{"head_dim": 128, "attn_scale": 0.0884, "init_std_o": 0.0, "lr_mult_down": 1.5, "lr_head": 0.00852}
MLP neurons of a small language model. Each row is named by its layer, matrix (gate and up: input weights; down: output weights) and neuron, and shows model dimensions 128-383. Each number is 128 + 32 x the weight over its row's rms, rounded and kept within 0 to 255. Numbers have three digits each. A neuron's up and down rows have the sign that makes its largest values positive.
After each neuron's rows, "fires after" lists the tokens most often just before its 100 highest values on Wikipedia text that the model never trained on; "fires before" lists the tokens most often just after its 100 highest values on Wikipedia text that the model never trained on.

L9.gate470:163094110081065161215195103110118114181185093102077146122103202113123135095138170130147147138153081142179108110122072080105106156071141123083123116102148158106161145048100068132115120106088105103100098129130136163112115069124141157100131132121151124162163086107160119091117065162131095150202101137155106111102095082165123113129146129150120108105149119105103165078133128134115113177091095087145148136192061113076097120117135122148135194152079141144153088104131133160070116116153163101180111155133130120133086144125189098136093165111114159119175122158107141103126169067133158080149149165136124124146077132153098057059140109114138116129086110114121097100132103143123157137226174145137116134131116132099127154124110111102072146089162125145171144154172150070137154170121078
L9.up470:077114122146099186097143115156131041092150160145151094121112148095074071128101132110111163156137116076133149178078155191048058153135163092068137137114078129146119101174079110123132124079110142189099107172147136091143076159084055139128083085111069091117133135129071152109150167145135069120119186116097091167190088145099068168080135170096129041146107134141120129068138143138156122095169179160107094113144126081141133186082159163136139106084143158115101108179134107112096102174144154150178136100148091074150127093110091115165116147109116174116176184127144154148120156082128099076124164180150144168089117142138154130134117130093173155173113117097134157111136140110158097126099136066176169069155155080125125126096203166153189138096099105093084113159083096151163110131159117
L9.down470:122107157149052152097098145103097124046133114084138140139157097065117107125112169165097130122118119143096118113162117098103055100107209113162097092067216200221115134112124189096114127111114099140085082137108143097137063127134136149136129128200080132138121110170136220149135145159152096085160146149133186173088078076114070112134126144140096121158120129105150092112095085195154088147176069124111114108077147167201140178123110133128127136171150082092112100179159123149051143191108174117128156160104106094170117113149090176092119152147124132142158079098127113091135149095134131063088072158115164050066105141128152140108142098109140161153146133120085113139105131144110139178102099132173108184098139151148088078118137156108122137037131198086129047231096123147134123116102174
fires after: " |", "|", "  ", "\""
fires before: "|", "\n", "10"

L8.gate241:202150132119079151131158110096168077093117126145127094119078104111132082137113142122174077144088142183147119137109127080138181113141100138165188121163105135191158109077127123136149113174139162115124168186113105120116116104107139108088126094108098144138178104083153136153147132148161129102211125099153158152176188130155123063075214147110164113131099107138126141086112128118133114150115088128078109146146127102129088118124126149132099175132128151083120101117122205159105100103103190130168106071130136167117167176093083073119113139114090088148143186114135116118147149114145098182161077129108137128124151074170167138108066164070160109111062163140167191109211175114121121129173140119105098085065157170128141117125087189120156168118144114180197138126099137128163078067134176
L8.up241:132129148108171120056108084126106133084152071170147125151090151145144112186108104130073112050133141133118145123110140151139143093151138121156188044090113152100133125102132128145116097111149192101121129159157141126145182112141146121191087113100163149160110139144136133148174144120143138113125168122085145074102075086145102113116119156156116092197141137122125136005127109101094190199115126114118138126149139118201140177125079039118114110134118128054109144122144061117146095113098087128136149108142146103078176071125106147065049148144159105133139150081129131174124107136186131140139109122066139152172161134102136128125099149132117095140139149100108079097139098118123067106147130151109182169153069133169112135205107157150139135107153134106175126169144151118147114135104202
L8.down241:104124149101135099121145062106199133145100109180159153123116111119103180135130105141073159138116115089104102140145160099112104070116170139119144126142113202055145182159078153095139110138102143207185086143109139097136142176135102133107094169086126144123157083130170135157117139066144168120217110168132124092131105137097139147137121116115127133122095113160167108188128070147137088142098116116130180127193124135105183158064152148122176130058150106148158146167132129143146140133187140148220103095053163125118146129065138170142121109185132116171167087159095137203135114120144171169134095122080125135148141169125086139081171144100130143142117123098154171140127093114140131132160133122186122069122129176107141107117151110133137085108134110125103097096120087120139153188118111
fires after: " =", "=", " known"
fires before: "\n", "\n\n", " the", "=", " his"

L6.gate1205:087151132170076122125167111087131121117135117086095137179151078151103161116116157170131159087111136069135097134113088179123107126089146093108112167139072100169111168133108143106104137103116144096117128144133127105138098159117103059145128100129138128133130105126117172115173080157162151113081109198167173085137145132121090125150142126213140150043122136114111117119140154074216112074154164164105089115128127142172086086143120152158066103073110145116095143086140113019190102067129133100151116105117144084131115124134142081105110097180073197105132083186165130122121143112137133154128072113057082183118176138134129168077091095083146192176111149099122084148137095164112110168094196098183129111132117080119118112160134112143162191108151079166142060144129152094104045124090143
L6.up1205:058165108103055100137119088142047137081108101145173148121111108134115143151099128108130139137115139130162090121091124121083147123152128158127131075107111075195132187159135117137091078141103119106159075093115129097069152189124156099150143119134095139120112097137088087124147076173119172084100114110126181077073134083141114136127137130186154155099100208076149147119165112193125143127122124164123110154142183121103174125125109139182142152119144145125155123130131133167144135158128152076118141086126121117060116119112166138110106133105034130165124106107076177142112133125183097112144087122163158164183122073137100136078198081062105127130049164119130144123172132105153173165126166077167126093131101142127157140188126113105138136119101055082139141147115155140102087117164153
L6.down1205:118117126139108130113128116102149132038115176120088133132144174145129166179079110114133082150093179114110143160100102092143159060148123102175098122116151086171174143087126095115143172086110146166125127170095049139094108142117109075130099164184124083136159110186099066104073133170073162072081170088100100171098063151147088118198087099070155113132119185114114166083141133143109092144126090140108150146103173133154139128081082182107087195081113120120174156164163129157137152200130143128117053115174155117082108162105128140133121121094137134148127107128087148082088129104181105133117092125086150135083173165098196088166104141103119188079098127138114136148126112088138119154125194053215158113139120128070092157154140107141149134098093094097146108093105159160156165158096137
fires after: " |", " went"
fires before: " |", " to"

L10.gate638:026118128112153140030102136117102063142165178109101069047184167100162151144164151147177096079101159170128126094124106109121114116130081073136118102136148115148100095129106139140168148104084106192138084120081102094141110095069147096097136200136082075155145158129116117134116107137063150168173103114149078076147104135155154147124139142123161113123112093151130108136096129177177168138066130117103156100096126187134127098087085099138152153160145089113138160143111153135141172171150127172125079154143104138166191126132115084168154172170098108121143090120109120079133172091115128080113116080151125153112110096074159058137103099144126046152145141112112142140115126151192124125112112162158108094119137147196137207195129104125132073144194152106116062125137104169114113105095155
L10.up638:084136105163149073193152123117140155128108148102099162178125145113126150179115092118128131121107160107123152111107100055166147152106171086149176138136126078078159130150061130108116122183145151130145087164125135111112103078140183072132080116153148139182094129156145143146118130140162131105095140084107145088190106150154157128101142145142185075107135169134112138127094137089118083148057178088190101126167132110106195163171171113125108084143111154117103101102160112110127135116144136177174154169133082143123119100168114119146124139129122120225132072124121170123153087135119124158154094163126106102157175083104127128127173160169086083144130088125174093132108059128128067138145155146162096084112176136179206085156136186098174083121159077089092147121111111197175155169120124
L10.down638:185135160140122140160169111143110143132130132134104125136038146141148151099063078128015152174164116116128080156099165084102127064109152151143145124125109099088134128113150130090133124117171105087044176170165106157119142163207165170154108163144189185147144149125069150134117112148188071176079130185064123124131157133124127150142095072130209162133109136140116104115133131140147118111178069100153120172110088138112147116159141092111126129183147092121100126144129063152095126120140169103162202091097146112117074128162189158126119098120113147128175149163138087080112127185162114082147124142122086085151161135133122149088162142122183160122107130166118153172089141095108120159134112123120135152148088136186113090076114132165154156151079153150114167097117116103151146167172154
fires after: "=", " =", ","
fires before: "\n", "\n\n"

L6.gate101:114222133130149165094171086127146143171117131110148128106096111168124148130113151144121071132185156145173144106116166142146127123128080098063137143106117124115109113087121056140014064130129130092166121192130129096175108115127111116080141092120158142125140094115195178134116156189112210119095111085158120146136109118089154146145125121152141125196193189094102107123136129160131120167067168118169165158112142160116156174154086182169167102126141116124104073035107085160165176124191102164078112075191165125117175055125142162133139141078135088172139147131111134090110164133125133106104127146174081184098122119118140159142122167156142103143113121105134108083120090180136109087131144109149132118138117125131166122140163136152090129139127084137133103105099123143130143174135170
L6.up101:117135159121162129149146100107104112187109119126103112115057103169101147155111174123124115133170159093146109129144150102098183113075139132053143083147111094097104103086151148153127117119121064171151077090101098132124149124071233128064085114097102181192078074127146168158087095165155198118103142143148139196115149100137135113126146124136108120167125194105102059100155095149112146134141088152118151172118139137140147149084115197111156114117098112164124137102103137162142144177190107143104132065174140163125131106110064106156171123163119166138157203103097183098119152120085112144094125146106153163163087107152084066097094155135137141126077151099137158087105112094157109087166116114173137075091113166143163161119155097146072118128168085157134034113074167167113118137177132
L6.down101:154153115133110131106103075167113084157107099148102103104113068179129088063136135102137123195153112143164101128105118168142180175083193151019187164101105077132142121074153026131096131176115091057137109149123104125142137119180109126041056080124140210149126094132134089134132114144139184087076101104132131138067082074163101103175113125082136120166142146070138089129105121149147095188162128149151120131099114150033145143149134165155129097140162157139070116136158112096119136124183110157109130081174123157140160098122152171143140149121121098172093169100064091105148202165140127157125155111173110159124127156141122155180143168168145105085107140128168134173120128098143095149103149119113151113091086113118096108154166155152068157179137076117094058104103156087125105113110154
fires after: " |", ")", "  ", "R", " 0", " Platinum"
fires before: "\n", " |", " BA"

L9.gate999:104215087100161170110171117119164131173095114159141095101120154137122115165114135082165109163102132105129094133130108125102121107151118167070122129168126122099180124125150125159071093173071152125100031153113118149143135085077118158135188131162154126120076120072171099126164099131095171083139055128111123198088097178094084133098122150082124094208116154105138094130123115159166099146120140098137101162100089092105071167058119148130119162110130159140117132127105132132097143142161055096125081119131141085110094082149140108110102099128099104130163148104131179130104191089206122080111172111191063134148133149137133125133191076110124088122102174091122146101099109132157175115115146115138147111093110100143136168095156125103142151180135105106130103133113178135126160157128182
L9.up999:137056086135159119138161104142177179145150142131205158145152134113110136139169161097141097077180132143137106106131152100119177127089159150099114076167082096119115137127175154124128110077142101112187100134096131125128145135147168102120121133034099127127114123097128138170127083142126140076127139133123157116144148056110141098152148148160152120165204152112094092023157148117148174162145137160081133149104069143112130126124134164194179136111123118100100139050119122076175141159146145164164098097175117083174181114104161161127137155135084200103155147146114151139151158149065132088083125098128113147168160126111071124080140177210162082087148132086153154117164088114097096056130161122060103142132092128146185155113187205151100135112163134154143105131080146153143144122107138
L9.down999:184100054136202131116093120172068117077130171115166130132119113072155119107143091131154120142146106109174133140126072121133137115076161105125116135177085222178167145068160089177120121098148106083140064140168122175115113125147089148132129137123122069105160217161121106145122075125140161100152127084077138096123136151116092158109128158107179118084182090059145162160140094143149108088153123123149098131181114139180104157042097129128153116133131129129114098136099095127044140124141159093119115154158123134158154137178077156175139128146151107142133102112141100126125080043125136060132123129101191156111090144089150114098140122070164123126161149097068134097083238143146116136079171134125088095166163129112128140094142101104174094141105139121179128112079128141149120168124120
fires after: " |", "|", " 0"
fires before: "|", "\n", " |"

L6.gate987:112106155104153145094077140160150167148148131056147167109081108077122138139175145160099132105134043116155129104144123104100090114122172116072199142148094075142109119195110133075135182136097113148141122087100074126067114122200162138146136136140129134162106140120110121097107107150093178105117095101141116145115080114074113113093120194128138128146149155098121146152134118125084143133102171108114077166118135149129149121163083102111198092149160103099129147118140152108172142158132099119127117141192059117210141185109130171184169127081172157140104133138076051107147121125167145102120060138151133122063156144142145146110172161094096124143116141123144131136145087165138152145166169127122146121176186163082137124143146152201137089071117078129097150120052172162145168179138154
L6.up987:102113140120138201101127138122140142068150179125072134156088108087129082150085147120106096087145153101154180072137126184099175133112100108123145170134128087145119117096120086083094189134167147148105223108105091147047172091102172159139148160145085125159148161157101175136125150068103104130116140148137164123150185113165098083144160123189080128204119127095070084085157098120198123109183139160121153130103148144155120143204102127120119177087092114121189127146128220138151104100103138161170157131093121127080135134102127140097144125175103132136176086235130066125170157163120094153091197099110141128127104109170142075102127119107124107134173130074099114083107065160167139144147160097149232158072181117136130076108124144091164091073134127133060135129175133178126148128147112
L6.down987:118129128093127146097154136127110101114090137103091082100105089164129123128127137139135060126107154105137135145102135128108202151075080151175113113111142161086091129130111100182147134201113165139102130117099095183117147141111076116122136181149059111160136154138155200160123126107172066129114161135149111137159165096145100162174171102121086148172090102111131077084089087170100121119146110140142133167052101122095106108095089111166129128144106098134158097156175159212098101099116117133150142119075142116060160136147150078128135144178129099162115137171176107120098190141078177173165157101187075132136103109205117085104144063125147123094099138103131132124124176153153123138135072159159161067125110092097176072094113141097171088077138149175096102122082113069167115128169099
fires after: "\n\n"
fires before: "="

L9.gate76:090155081107106130091146069141126106166163196088161138202106111106171119106105168163166119141131145099172113102167106105135083086144172106126098128101137149130138102160129152169122076170131144117107152074130063114131065136107104109155173175147095122162132190129147050122125147114164099175116081079126111114109131136189153138135107122122070105179126136165096129155106115188116125149149062190169180068129159046163090083163144167049120131155072156168118156150103118095147122126137178143143126117115093083182082091174107144147111059210136159128118182125158127080123111129109120129180139167104160160044091108163116144139091162125127126089179119133125112171145147053121144138088140132112120087137145192164180115096180144135081141142112101158109195139166084110096107129116061
L9.up76:068122136162141129094144165086172120120111137122147080090150131177184000162091146128165139148143050102149107140129096121120122109108111143126176119136116195112141139136169124125142153170123113052089111132147124132146142036103100091132150069145094174101131129094146099140108116136146127102090174131071092167096091165182132124103176126122093142139096114137143128145108109111107121127112127141106172112144116081158101162141128217095088133159108102151115107131113165128108181131132157137117114138109156098162143197108176174131107104139109142151153129154144136142118140169160085094227145105089120102202169138173151065157143135124154098147070150133074118107131168115144114159098130130143181142108138142089145161093136078092160151146114143139155149182155153115106121064116133
L9.down76:145118119151060173185118144143134112131119094152140102112110168095136162121161125173126110152112126168118109120091156136135120140091115111112171133154122147134156113119123079141047129177186101124090119161103146037130130152126164141122109100087160120161090096105123154119081182141099125150131133135134067107155169161113132150165138142199143210093126163107109124148178089130143149161162110078145150145112121114078128151175146103170126119142147143167166110126143165143117109097112123036204135088132095123076122140152120189106127160063186146142205171119163161097165096136077110138118151064131114120157090115065131142103145100144114190109111071171125139105094128089112084107153182107172123138091172045172081129103124146119064124132125140115054146169139129110106109137146100
fires after: "-"
fires before: "|"

L8.gate571:145163152087110142115126148129111144080116104124123153093150136037117125086161086172147123122165107100162182163121150087082114120145172117136135145138111095138101156101136153100143102137144127182127109109123124161143156096165131104151165128130135079157143150141152145167179150103106130157121162150154135120187104181116148106145204186142116106066090107177067146184112136087128164144090158089110114102109052148135104116162149108170087138173123116102180128095208143084151141112154078135152131134151081084116121101133130133101090096129180161176097106171205085149089114191118214125147123189129079118131118115074123135071157128149152148145175127132166098184198156095096178153186142125118120094093117048134120045153152119099065115193130203093098157146109166164125125142113114
L8.up571:113105208133131191118108195168163074100076102112084139133130121125139096122180111100143185118178157139137061176141111088121154102119119125113143125130155120121087131150163136145075184117054134192153162153104139178146119124171093177160120161119162152105139130161133163140113117133177140164112193129106128135164150159117134123118135141139153130054077081138122105143193106177167194071091123116115097145107139130128171112155142159106136065122130065174127140082138152134140181124092041126132114117191071097128156110157129165096120100159157105122139146118133117146130144179176123104177129093085069112131182140116117097127149163109147139120113095145124060154133105111099143131117168083136104138125194111104091085118099102115126117162096165106097184112145121105125089172130137
L8.down571:117164102082147106117183110065148115116125129079163090101137098104027156130136158127152073141126099102152155104126137159123122164133117175157110110146074091137153133151116114097173112128197115121135127115149119084102163117166156097094114141144100126137150139134143141149132104093132128103146072120153125117147107101105144158133142125133139092172139157148121164115060136092123099199145120093136168137151167111068118119108105106134146191149099117102161095112130107122126090127114132152118115110085147128167114117101118117135075120123122128142141145144112132104073098087080140129090160176150077093137083103130129184137162138127158155106117108132147124143132131119069119120145111128114155157117150156110186155126156140112112120164167063164125097150147123125141128073132087
fires after: "\n\n", "s"
fires before: "=", "\n\n", " The", "-"

L8.gate80:160109170161076119149110061152110140152080139130099139135162089112141065168153135094132168112116128171104104167117087105116160143171045114160094126071109189205205174101174113113096136104199158046130118086103152123145129127105151148124093075111113167087114053139123125123105113128121098153124142128076135103132118140134184166149133160141103129086124128173079136147191127136153129149089119121137089149141161134113143150184088148176127106141099116134141171122099129095062127143108171124112121183139113070168172177097079128127106131135144167125080131127111113099151106156055122117103095152140086125121180128139160140127190133130134151112156149099147086136093130121156138093118169148097115124116130167163151150053112145092127159125122120138123142113087159163132103126144103
L8.up80:126101178146153122118118058143034141096115094156105123195120133088205151168113184089110094067177109158135115145144100144129194117107108163181157166097127119117139127147089142153056121167145127109079071122131074105122100131133182166137128166102149196128086126098108142155174096139111143159090084102104087143099162116139129145122138131102168129143179100102191095142165152140172102041148122143169098130139142126185084128122095093142167144105116113165108146085117128153124060195125126060086110110092135135102116118141078188179134131128173123144087148150086127107104114102092116140144140133163137133177183156145115075082133167110102127105109106178117150182096073117183108092087180115136122060150133109119148104129134102156080110126113094151113153096107109096101136192137163
L8.down80:150114156155126132119148134145062088095143101156138163102137117122143116079119064157154153137134176110116127064169052147190153103124104089043142179176136149131099107110127146110129155143199156107152133135153100145085058066134120139093080142125144165083106084114157110125120100072123118164113153142124080122136157183154163157161142138152106069112136065154159193075115126140197143086178097119146088182090099095148120155148081098075110194161174100083114171187090142077131109064165198163090142090109109166080168130127124121129133115131136161121116078145135172131103114154091099107171164143108127090155081133199109164150170109171127118088107140136146135169170180154162147074154156182185111089141118104172131149112087070188126108158077143120157139111158136152096125163142118
fires after: "|", "-", "W"
fires before: "-", " /"

L10.gate955:132117086078162081129107106110109115025103097200168092138157190095145061106132094140109146114141207144119114148128136103171093109084113116169142114146125121124107114113151129068143089184092120127130073123123099113135112145092118104161170121082099197167134123100156112186131121088127137166138081096112238127107096112177137154138129075126111123090089160145129142127137114138100022067068171156111138098118115070113138128126172140151115160076090149146057109123103086119151163149150156102176134157167178145124086103174106176068131178175127167137090149132111108131102139116137109094217126115139154112115108079162143104160109106130117112126155094147147145070176136077174174103153132092124125098130114169127129173108080151202097116151096112148130092116118150119120120148118133
L10.up955:136128064126076154110123153131126109062207137097170129183132176056126099099136142218102137162172123122168080129142144220121117136148151114155151148140096124148097159152133127150124150181165119148176086118172066090111179128114110171160061163124126079133150107100167123162111133154147127121144103120093112081169098135121160175165139134125126100144138102146110119074138177060093071087131149103102069131130134118130127141147104098156161173103050126129158095088143140104109128084119083132201093088112118169052172148117098169056086089070181085118117126108107094092132134133152173105123118137076120076122160123121096070182155106126094172100171149153130067132124110143114142100108116122130087115102093118132108085121199114098142118132098116154151217128092145121092103137084129
L10.down955:067088154044093088101065180120080171152096152126094096086095150119127061132165118159133095094126132164194149113115135118100081144204113081076091126091085179105095111122096113115106099150134148131226088189149114112152070131098095134088169122063127145123116098093211148085133161204099116130125129055120077127104178128141118120134177151137170132183128119131130102111139155193130128152105108088103165154118041115146119074097084150219090186171141114129140120101173095145129108101128090157138154130121120135127096168115051115139135103153153111105149146086122100080167091068095116176110140124105149125094141120117113098170100166123151115115161116155177188188162124129127096136070162148149171137079094146126088126131143124129106117109137181082129124051086095118165150135127147
fires after: "|", "-"
fires before: "-"

L8.gate912:154145124126104129138094178137101133123164121088130096201078133129156122130093092142071079103142188183124108088126094063094124168101091125094117117148134114179131069131129138163036113136129144117126119089116068101173122142135151084149166137102043112141103112165138135140130099102146112119126084127164191092101086161115099155162102169121136186093135102141152074130138181121177137120132118187105198234161109136108174077154119166117158146122097128187125107132128110121184154091117097099194087144084180136123129125147127166128083139096101137130124122111114141098183137101141128100069089151152140125075114113113144160170136128078093126147172147176134124158176144162125059129083140111163083156075087196103153140105138136103129148110136106168122129135118170120086160171162185
L8.up912:108124079091089112132072117160126157136173066086075110165122073095196125147157060127077109157104170139109087122111128176122157158123104073120119113124139131150149120138136171127124100150097110096122070119136108112143178127179134123119156103074131099137139146141171103163121151135061134084085112123131156113209137131133152089141103156105131124206137089166128138140128106097129121120142133112148150192122099134203098115160054108136131108147142076134144080118114149163120125137126110156130161132149112159135139072156163156174138121072124113181136152112124114116213133091088095154150115121087191120075099192129146132098168134137131117128104154168142118101099164189131170119115122149109167096081115144079153113147160153177108174079142103165129100125129119172099092156098149
L8.down912:132079104095139124194076151102142097088119130115081088143193085181086149198137131119180111140084091116132164123156127104129138133095111117127159143095110166149159109118128129162119188126067147170104120162156171128080152097105147123101185118096087166122122114115128109175125108110088175104159096124110075082145137154147111091132148131094139112155189103149072102136127099116108140125133082139149161150170145099167071095124115132119090187139102124059129051107114104159074137152147126162131198108135109116164096134109133143158150148123150111145155164117082092131171118126132095193118108089138183155092129145110128138097169096113124147138084115056082085078147118127106166123109104102086090135152114072151172114163134143185167125128156198054064170179086122085193119093143151
fires after: "|", "-", " to"
fires before: "-", " the"

L9.gate1099:112133188070092125096095128113155141099160125151139148104123166124148121118165150157156084091087131156130101120033158143104141095095155097105149112181169113129097169126092120171165157143127168130106139129101142067110135119068086147104122163122141143146147142162099122166131161141150153145176073178144165119141130147092146102136145157131180140124040186123162134097091156087095119110091151124140103106136083125109098047164159187127149120177080156063143102143125228125092142208133111161160148136208135177112123129186133137114137106190108172173140104148139144149115196061104172106134095141086063101132073122110151120118193161107134146145121153117128123112134147142094133147152155108100115102165136164083117144156142128117132102118174135163068126151128103166143171142137073
L9.up1099:138136171069125142092118161169132150085173107105126183128151135225134132129090172126169134081118134150124083145110135158088086095120123160081132159147110139141111113125117129223139190158132099158152172120090146119104111126179165139158120129098092194121140149106147166135122067129116167072137157132161128148134143134115109118191098143065167113163107160092115133156126125155154148142067132116114167163169171078119156136125135154107154158075135108137139171109071183124122099183150128152170171172100128189099126151183096160129134085181107162111123143187163106220114101090125178116193100110075139070129058161126127096121118172093186120171138166179086107172171112059176147159194132180083108135169091130141133115075116124097128092182165135118147068088107123130156117137167152
L9.down1099:148124120079092126179183152114136119105087126113126092160085107122160083179144124197110056064110087095141151099143177140187098121129133142115154129162132142105071148106135047084140131133119114129122122137155143162147136120114089120126120134167137099072104147115074127139095108107155099101092125149141139124115091126126140152139121121150159179139160156124099178124126120132081178084101147105115170130137146121131109049101108085094164105075170120153135087133096156125114031133147101097171175167113117129143071123153109122154176088060104110131151115200094105140134133137105141114148142077190120104125082146136113126139207147131093085093080112106088106082135192138100117120195102185097119102045154085133183109153212136126102104082162161103138117151145201077182120075122116
fires after: "\n\n", "s"
fires before: "=", "\n\n"

L8.gate208:147094117108070107106174116100128066157169085140099180141150122129104088169133058088183162189096132155169136186152049104111114105109130140085109119124113130118097131087063144144096165173126131119110055149134124106129121089083126112129093094166076121175183127162122111159142165138165140176167112094150122083163155133101151119136134111128141130147133145091177067118156147149110130211168124120163157213160094126139147144078124125164123125091104084138100128135111117116108122135161120189095171195133120152158082171132185098180124170133131154113132152148138185095133190166094114088124160112085066116120091084122146146128140192109151070159127100128126143129068107156145116084143154167131116093140125121183143099153169099045108126104098081156180115051122170153118131141099142
L8.up208:111164109160107114157058151135112103077110113155103166147132135078187108130124130075138145130120163114132146140050132075096107103210161118164198134048112139133114118162061089191125115113135137189183059165149082114114083133120136138080117155129164120121165159114119184117138126138163127175092157117104148120103155133073143164070172154173169174126135082131095153074127146125114098099087134067112129120145121167128168147172148151116078110153131134117204126133117130089101146143080141151135229168094112153090148132102065129135152163183129137130170100126078068099150102083127126133117129119168143162164112152093178163140115143103089121110138154140152083187062089102118129170155152084151180168175161116104144189110106120138125124077123078103191065140136149212124162133128147
L8.down208:122200183130087133108164149127201142139112174131154110121133100183095119142128144113080154118131100159117045148116123096152159106031097079069143101115145077153151081145104129089100156199093117140137113114118143100168176156139105154107075065134101151107089058120114135189119161131147083143147135159161195163089078076128158066121116111068087140115122137115154109134154128104113105122136076117089140171131151076096087118093083198101140159124151044177112144094155157116141130174145117126116108145114111076139102097093130115085123131105150139178170088142110150074146145134116119108154131126145129128127109141138144044133138104107124137112078107121149144137139105105115071058121155162083167105053073150160146129115143133156123099070164185107096127182109129170127176139134138
fires after: "=", " ="
fires before: "\n", "\n\n"

L9.gate365:129180165105043122089098099085166149164080113122111117092124135124103142079127099100132122186092088119098130181087099114183189142145089149169073143140117184069152116092109065098118159126121118144109156124146077113084060128081123089152187143130140107168074108101129101130133170072080075090177175092124167118096172076187091181097147072135125172080106166148104127111174095137123091061134144146092150157134129109088117144135141090099123079129095169126119087148118123131138087183123117090174157138142146139109150105102116068074160121117180175115081156091116140119134147077098156131141049142147175128155089092110090150174114100119123113081100093129124138134116140100138162097071168110102063149139146114081082064097146127141151095134155110166133159064100159121155150154064076
L9.up365:130117128130121078145120086113193152154118161145163122155119115123111099113115149130097131202141110169200146156147132139099145134106124145127025108150091112123152120108154130109122112079139161151158150130177118118129144085137119117119142074132119055117089170161109147166091107122191173156140085127131065107097146088112141132193153103146096175103131131084113133112111129128153130160113182139135135098104080097107183077174115070091152107109083133123144118114157099078080190150124107128129155224156121145063120134109136178117108088139147127184083151132191107086142123139145092129167148143162189118075153125144104133132170083117120116092167134139193060101127133131117128061132099137086140096080156167119143158124126121076117116077136130141153139098110161054100058146121179
L9.down365:134105111165122123159093155089144102094072123110133105072141089164100144150111080185170112124069128110087130147133136129121094085065134154091068140120067117158138134131149114077095119127132062136100136176144116093125157121127122195138094111136104123141080096145158105091113160174099115064119152111131136140216159163170117128156105059104095115163104165098071111117203089184149055107149140151141197160176142129160151125195091116122107125101063124076086117072201200147097142141126148122101168143091118116070155144122069189107144116149109139133153120176194146175112228111147131137151094142157169150108141129097116064092226065149090144147160114142126145126131103140106151148127117143159122145176097146166088109126157093086139165140162103106121100153040135134085099142112134
fires after: "-", " |"
fires before: "|"

L8.gate21:135088113124124138107082148033123160115159077083115123143108200108155135129194133183140131095122085169117119110099101125102140079147163169100198138131161132138105164163100132113146088118159141101124103125109101137121143070182152145077164132140160112074141106134118172138059119137105153140188088137140129143141144093064086126184134136137124186120095073124133173124131129092133086173159182107120133216159123177161180104142171117131108099130088135113189181125120126159143092133130164171166191110143124163137115141153182137130116131159143125131057185176086137187121105130145138090133090145186119110103132175139139152121163095102149076114118181046142142141098109116066145110142112126121161121139063148143134134168149131115107102135212115134147063162108106151110135070154094
L8.up21:095103100108101167139060122127149113108157112147121148115084087143091151192154063151113091148130115100159100156127160149153133115173110154106116080199145086130107104063070076143139113135177142084124132131156087117087101155142121140121121117166107116080100085027155114098126116147069092094114104165132153121181144138071104083151120083137170200109135087099101108165137119116110141130089154168115203147126146118115116096187101098110098137147086129135174078134090170087082111157137129152117136132159098111206139107091124182148176163160143197149105114143151110167101095168124195102176113136131107143094070131132129169132116104118114062153195148117134108161081075107078160177148109143120151088117119101155123088149134115095100139156203089139164090143052136154109124116180122
L8.down21:131082141060090141143124115183154179110154117194134067149105094138115133211116128159114117125081100104072131118185147170116105128120106147139113136145127077121180107117138174030138099138126084159129170206096142121092089179130112225083101083149121146121108114113127130096159085144152170143161165130125105127119084144134121157097099132115082129108085149115054115145091131063144163135093202143149176118141112097119157091131123094076140142143083136049129102110118078094115179176153095093185078128094091105130122149143123138137153130110118119122088066136094148165147144130087154128117139125128113132121137156097142103112137084153086120127087170158094112186141115178103139187100173113174077121172144127151109191143131118113137122165183135128163111157152153145172112150094142
fires after: "\n\n"
fires before: "="